config = dict(
    n_layer=8,
    d_model=768,
    n_head=9,
    n_kv_head=9,
    head_dim=64,
    d_mlp=2048,
    vocab_size=11698,
    activation='swiglu',
    norm='rmsnorm',
    norm_place='pre',
    norm_eps=1e-05,
    positions='learned+rope',
    rope_base=5190.0,
    rope_fraction=1.0,
    qk_norm=False,
    attn_scale=0.125,
    bias='none',
    tie_embeddings=False,
    parallel_block=False,
    init='orth',
    init_std_qkv=0.0208,
    init_std_o=0.0,
    init_std_up=0.0208,
    init_std_down=0.0,
    optimizer='muon_variant',
    lr=0.011,
    lr_mult_qkv=0.5,
    lr_mult_o=1.5,
    beta1=0.95,
    lr_head=0.00715,
    warmup_steps=200,
    schedule='wsd',
    decay_fraction=0.771,
    decay_shape='linear',
    final_lr_fraction=0.1,
    batch_tokens=131072,
    seq_len=1024,
    doc_mask=True,
    train_tokens=792600000,
    steps=6048,
    dataset='wikipedia_en',
)
MLP neurons of a small language model. Each row is named by its layer, matrix (gate and up: input weights) and neuron, and shows model dimensions 512-767. Each number is 500 + 50 x the weight over its row's rms, rounded and kept within 0 to 999. Numbers have three digits each. A neuron's up and down rows have the sign that makes its largest values positive.
After each neuron's rows, "fires on" lists the tokens most often at its 100 highest values on Wikipedia text that the model never trained on.

L5.gate1442:456514502424457443543465434576502422430512513432441494488522539465453474604524462510589568489467513574558483459493502459451448570589508483469523437555551528514478566531530505461585580472485510496525529473409444583514480503506520416496572529552500378502478486466407549504511416516456583477423556506467519541426536571486544494458480569507434532444557394448501541455458468500498536416540504394497501502550509464502452555509481500597516522511481589454435459564509528500570435423502497543541554509585551479506490490449489426591507496461445532538478525525559505448483418541596471497535459473484553410581486554496481478524601499523511439481476461496430440506466528500474515457427471484483501417476496573530488421533545505528473498551560490396548456471458453493572440534511575
L5.up1442:602604511453503505577477530455483515601555516495444550481529506448463495517469500496519511536527570441624491510511504550440467500474565540595532466496445518518564526505497507530585520421410481526499450519525513561516434462512428470496574453506485420451492541441541451447523476463521520480521529599521581522467508456527490517419469542455493499500441424428492547481442516459545501502482463425481491537584537480466498524541403509486538523426488534472467516547508549508518509549461536589479514528537558517390531484385501442528515539547503515584469468487576470478664530497489521504612439582532535464466557449506613457525460535533458489392486519491468439514494376590511479497503465569381521448476494490450558478502473553485421478492588455433487509506446434462492491459371565
fires on: ",", " H", " of", "8", " ", "5"

L5.gate274:521441514421411479443451505457456509527548462476487555504599506508469547428425461524523531498461554481517538523493555484397493540548454485443489558438399505570526524505480494554497515497489445468508554511499465549425531453457511406482379501583504468592554456512387530615475506488497426514459547564534530497498437453438449591487567543379488547519470393597582500471461606574581625459591562500492497525466482506512431487515546477528497551477503484411527522487479474458563504471418562450516549438508509488533459532522548604481500462468535547479544501453516513550516507504439478489557500523402456509449617551482437442573459482544482494485439482483507389577492465480556500494529497517476487519513497498442430476515521577483474502544548471518522434602499432561492496569480462
L5.up274:468573570617496542517546460461549445451558514471484545537530516522452554412500545531568491574519325487508613501454544481526490446503494632547474464525483487597432529436552564496451529451453533481453482495564400507524413500462496478506485399548484502507516525496520512466530402512568491474567565420501490502569411484486533432492488517485597602490356498441479487502420509452410568410457548498540468480532609536475573438458493542571486422574511478457528420556503450530516399505504494494591523507459517450381506493510450486570542387533598586585485433469445543637520448492516479518500414472542492473487466533446462458431492502483459440388472454423508473496537435513494483483537540502345564532523432530576480550495501417429539489448579543518502584511541510562507467481537575
fires on: "1", "2", " ", "5", "6"

L5.gate22:567477499516481454658495488559449530494507412415565505488512486611490429576541509493500509475428485522475495552527481409514553495572605536478518517516559470545462458579467529483499541480347486469521470489351555474518497519489477448503492445548518439411495478374496507517515514449590512489429491555457560525553503422523451512556491542497518480545457527525523469596620480479466492457615515375504445432551509551540559524486501440538411496465508461509601467446466552518495456422562564445480530468473584482412441474509377567526473542539518547447468434385514509486462536449435496543442448491551497382480572471392550510510541483474553613393397477447466479528429535337511531496475569513505461454473494598497530546509514578484387559518482516517595436541432561519576508555495469
L5.up22:433468498567475559537539492469513456403524421499554502553499516499539532424408482473369522494629501485372524478443478477467564519526494488493491486529477527431437501495462478469552510482477525483451526600492494557534473515556574620495456524581528493488458526453520456521435498458500547482515516520493422498551540550478491496455500534594466487429460580448473484531324494564480498465418517452451495418432526479585623539393477541584464480503411494521450526504496468516494489439422510568559588529527504483461447479436450518496477434488585587544521504448491503615544541527499500444460509497590573510439523425556452473449568590555535494487504561522607471569535489507492465534566359394463456477472511493510494517483453498447509546430427511522504530524480584552536484523402485
fires on: "′", "5", " +", " ", "6", "2"

L5.gate846:529458567482526465458515533528485415447472515451402546521549428457520489511492505473535425573440477444435546564473552450530446533543540544503472582522501636458483512393485571449505534507502549594545512481457513566530528489515531560514537536540517533475616509480441587604595466490485466540526509571485433409606429552446475472527482529443484484481400522500440509482431550519552509419515464619467501556469433489514605445498457475551464475552539546522570492525404483542476484571484593523485624485505479515429504525483446496536510465503449485525538561517594444490459543456462550535532435423443468455440454583553498542558576472521598536560449537455498482572414567468526519513575471475516475469414494530486461586526515499532472516447429553436570468455521418459575407542395440
L5.up846:526400569532521520511500573442532357602578481573480506477549509384424595493477528576481573543417496498556440563638548544533577382484487458489445487522512499583555490462540435559488453469476483551527442458422558531552534564489510514425530422507582404561544535543527460476505463511514478564577596501469544526533418521495491537601498492458402536558463432398471435498451449510509501546584516445498579517550489422473478572395456450485527544411504513549461397500444495544502484600402540483505547442508455477485524575509467578495550511552505539614543522538519522496521430403485445522443393428546563538446517439505501438414518469426467577436453580488491530429521488398486535507488442558461504607515529546538478510555616523504502564469514566516420451459538463528447494475475423
fires on: " ", "2", "1", " on", ":"

L5.gate344:553513535533506471477437580544434526478540591443520450597503564498516491425451523499561474560463531506546513475418551531428448478493470477528484413510555493406457521452549508482462480558513553505479461533436604596463486473557413478458513548516534521561530547541462444556389445440441513488498551507558403474522511499640492534386511487509450486521455485521505444528598497562505418480522551471552523536514526412432399565502547496490509616471496477560416462497568509464502507466528537525467576553402475617509530432453418574451531487482437592470515536444486585575486508541556545492437432478512523469515504519464510543541449507430518479545528461541426501475422525493548584538530449601523512508454548508568467368493461381533496481479450618418555535543548398442490526508511464
L5.up344:436582526440459401461605547459529537412478537510440534519484520534383462517442404523450546567457472376477442511427446486427469483418496457492532555530592426536494415513551493472459480488490516446572533558546521543455560406464509593546462529496495567472525412514498561435478442484436501490514454416555497543533511501549512466470505420509458466540486482545471475522483499551489486491553492451511529493539547433433485518500546522491514538532507492452400512553494474538551518434479420506443465450584486457563555487392480628576550447485516488528586513542445534485501488516530512424450526594464503517489490486544498619581514483475564511530522509545524428537536529523589541530481550517511450469461521530526452467466582484553508451460512529503451550447493525476469486452445496
fires on: " |", " El", " Al", "1", " al", " M"

L5.gate1549:589479501618423486515550509394403451508468525443410474471527545514417488416472468525513529516448549512492588545502404568428438464526530558511473524646469456529513523527528559610461607530546446426553484460501442377524522587565450513558479556403519465519527458478536552508456442496438460485367545509538435449546496564436478518506517576505593532573533508613386448591556490502516490393431531502443466547516499493414509470494523556439467409528475519447457557532497548495609562423456490529550497483530470467512472520508408567562564398503468552499519520533544498531486506529482497597625474378553489456431507495481472518502571489573432525500480497537550559431602457513395496455679500559496562540414478508510489412434411434503497588468505598568549527519491488544476429522587537
L5.up1549:533420555562444504488607480406430411426528542422429595581444510418532532403548408474608548472430478454440551467401502528498525524559404525452530556578517490433479524454585578588413533493480436522523481514473414489475525524603561556477557622484569522506621488582536505541474476506500510432454431524477407485530507553493503455533460504460506573528479486466486459487466522483567554513448510444580368480511447472455406552515415481503494432402518515515560551541589522468582561494600444512511546569532487476502466596536422505534526538548558497521484456528501431528480559579414488510462539484466501532467542475489537479491460545469527558463497484492493439526569476445444479471590458560485500548516394543483491564542536447499413525450456502533502434504417489500502428470573509
fires on: " ", "1", "-", "3", "–", "2"

L5.gate943:389479475572460532621543574419500495473450497448572478473535559518459534486527447528583513501543477516577465495424599508371533515453511469592508560508532438386587553483582611434497465468529533571462549501499510573578425442530509515501566443433424500520474516503488531524552437536538556504498612450446456482485450554482542464432524459425484570432453503517465519507480533475492462527473463479427575438437589505541496482491464486535559520372508602598547509420457551543468457547560484648576488582552453390465584546530403584496513542503512448510508489546527542492460483490545535505516529512582454527490504452522490506558531480461451468472531512477444515491462538563504577491528501558444560492540534500525427551516433500508467560556504520469577503426527472475471477489467524
L5.up943:489482454472462548545384530555411519478483565476507540553506539522488463483473508504472546579412531457523568507527468470527550458482432446454496518438545551512564518476472437454530537516489547516520494534372439574507343542425496489525543485533516510523466449404475472505455437426439526538481481521457467568510472432406432553470521501628509460559496600574575607495432498406516466482512473578508533504471469470502497464543547516537591514497503520459549513472450437563546407510452461443435516551476445482565441542509387559456532597525563511556620524609491531481462549547496457501451574606466526447475563497461516534403460534416540448581440564504496479537471452463564576434522525440525543484476676495431499394499464504550525449439488527481501523433570483436481559432526494
fires on: " Al", " al", "5", " of", "4"

L5.gate1981:540363483500485631461510402484479498501430536538475419559514559396432440503556542459622436498536539382445625638568450544470549521523427512554510441428547503535522501526539479486522508555452479512508473481487425563503495525494505465443491513523557629521564474439461529499520519523459497505526543481490521560402525482505466429471537511492526488487519458481474524504540511540454527406503486498517470531463513433526478493551578509480479508399519486530451535481579654514558418383600501509600552487509553494525473551428492539618557434527523503566510470471478468533537559369439561441509536472523513426554539456510545448543511446435505486432497543407600530480466521442520502478554456473608486519541561565515445548554610428567460490500540459433469460476506542448536447502507467
L5.up1981:483469492492536527561495548461483445423481490487472428474554385496429536513546486526479504541529483428523423531540569546506499606381461476585547433458549559459530512550577598533495449572537558451504547559443541440474552461542467506472528572443440498502508464474421552517455443437492492473487494526465512433471513513470453493494518495589453568465449484481520581479465504500575457502509507486515538463480461466424542450423587558459489465507567504452494633465543428426526439482514520582527501472483542444582520555538452490443518482529587530610508481529524451498568490511447481472513528496527372481412598497435460407461461536527487529465496569456423448492504450544456499462401477460471477522575536433486440508505517351577469504514553508354497471433406540408485538459499456
fires on: " |", " ", "9", "8", "–", "%"

L5.gate468:489540424488461501464539496584484534486525519510470455457611588567479457463520563539590382573502414464422502451452458501500471469400510500537487427497553448457476445478575577555511470500594514509562516487503503475476459542564484517462462459552470579497636493517486407512529619546509478417524493491507462458489488552612527389548499534512482486572482477506503510467542484464440477431481465567549468411545468447499430434440590567514524443523433547419532427564489500488478447469547525490435481427537505424484511409529538481482539473512532443515583501525618449541454501524467506489465535441537534436542472589394480479528474386470528529538505534416444558535603409551541470460521380547482590521575468507475482542539436531476473465544479482464548528459538577466562500523448468
L5.up468:483503472479518557457435453468480570597568517459451487550462536617525587452500403477529534514535442482537476567465520453476575457466447465426520459426478564472468447526472509547453526398534589440523517514560470546493534479573462487540437466496535502574500394477439513504582572491477458453496524451490467466506442520551519567601545484574496497486538581571468443546501555543570522483489551507545552535584496431545505445497592497468506437565525425420543482504502424528520472441461512531427602484541456598422563404567442545479480473476513502403566516432626492487489492534562498542487487417494569560556464516429489438539519379494529518578500503545486553503563377527491500486568512525536513559482507542496538440544502542536516463509553562536486513531472451483539471458605516
fires on: " the", ".", "===", ":", " by", "–"

L5.gate347:505450479566563496512460388499501519514520548457558391576543484513501504446461457505470529610474500594520410477461510537497497409519425548573509581496426563487515496522569430541497435557498485583528481522476535530466415519527464545553527497406474564524569427403440354574503461531499535498546447618487447477543430569503508492568521491510489525529595504520518503527389433448422503429403517550456569567517463529471506498401578468553521490491590544506545523533525494563476491503442500503497519505450442482405503530520485547563521423554596438422551527450522410520417435612563426557520520460514554468469490565526551437457462475568467423604495497453426512462518486538508484350528537514469578581551579501483494473509492529539525524477490472435566500527536489568601445501485542
L5.up347:473504588443520537583576502506521525538522481499581506424390455470461430379465488477505479518496464511543559506439400464437423455475597467581478464483489457484475511539528494508473481458479517462535546537482462484538501525560468482601489423469454546594490461506507560540556527476494457465502452547526475448498530496518478470504559420579423449608519551546405545529515513490481467396478510461450565544534557484488506518410466541608533456452516512462521542394449596437421576494528422542465530470421500594518571495476521507614545529416507453523533512526561505463450458436541369454565474509503464529521530460540463412531499474552458464523464547529402556467587481536495439571518503489537490497449456483484437523517483440460544462502398535486445575480537401498597538581567468
fires on: " the", "-", "The"

L5.gate1941:494525544429606482534457510542443465593427466497572500542543425467537501506456514464538505544515501440577498554506531428400563504485561547381467490481404552373526390430547482526531399562537518404521431508428476545564511400498480522510454536559566475503518544516458495503518454510517503509513447495472524435523511450443576510502612512518484582478539517486539483528485571473455513503610381335453493546511471574544505420534483588551538518470591413486521496450527425528578399584375563489494474459542606526468447462458466515581527457472538476600490495457523444447584578411524446496535500450592473460547577580441510525508549552491489480608496569567528466488534542540543555583497499504485475530585457443421573593384414494435452532538454536516459441520512470481502416494578467
L5.up1941:547510463533466535529543524426519477491497454509477422416514500418480496524462472523484533572495474528455505552464476542564459486496603551517482532507528419473462481409508442464526531498449428618475576418513477458403487471554554477579407408504550529536540416544513514546489417488559454570635497489582498557526470502435481476433510512467510505551524552455456413476555505597550435363421583527497432510485486555496449476505510474486491452475444575536410524601504547384454470493626451508488487525478518671559524487583509429465417460497542402470462547536482537542481537424498447575408408497493417506504482546537453429558505465422469493482464457503541506534576488547494415488346475435543608506492421540438487518534481455528522536487476545604478551418496503535531550453394514
fires on: " ", " |", "6", "4"

L5.gate1030:477548415466494570443549412484463433481492526429359529535560512559474487513530501517517592516472415583518510526523501499498575437505501442541520585595598561521555418512460550543539647576495462507478521450433459514528600488509466536506494529412557628538550516420501528539515531565437439528373511443598515553446503507464562549433603476429461509516629517592472452461487495497578464488576531443496541510511448568522445564478588532462536504482428509497505556519480385502589519422558467477519553487492576539550558453449462499476476505517506427560496472380533393540490559432539473487560555453480608564503476451459546429586489468548498507430559467427509476510439543511433445538446515423457567431524412488567406381455434508444558444591536518461562504513503434537514594567535429
L5.up1030:504485411391473415465472607456436430500425498519322485486534487599519485527534492455406514381467444501529477585448499592525513556480460561563459563447525515569576522542529565500551550456513464506591484459405486482464593501511553493580544512505578533525554537487447570466505413487453443459455527545504499516437449483436436499458446488500511468446566524550482410512458564440622437429425513367447523618480548541568504579526480580490434469522522536497544505427485401471569508463503480540470483465497544548501477562551457508432463618507443547426457500548518458522463447513491498465528519612488470525504515503466504519589512518573498468468573524528553435430498500592480501448536460503457517530430460480516416437485435477499597551581513533522516452519468526507549513546516487
fires on: ")", "1", ",", " ", "),", "9"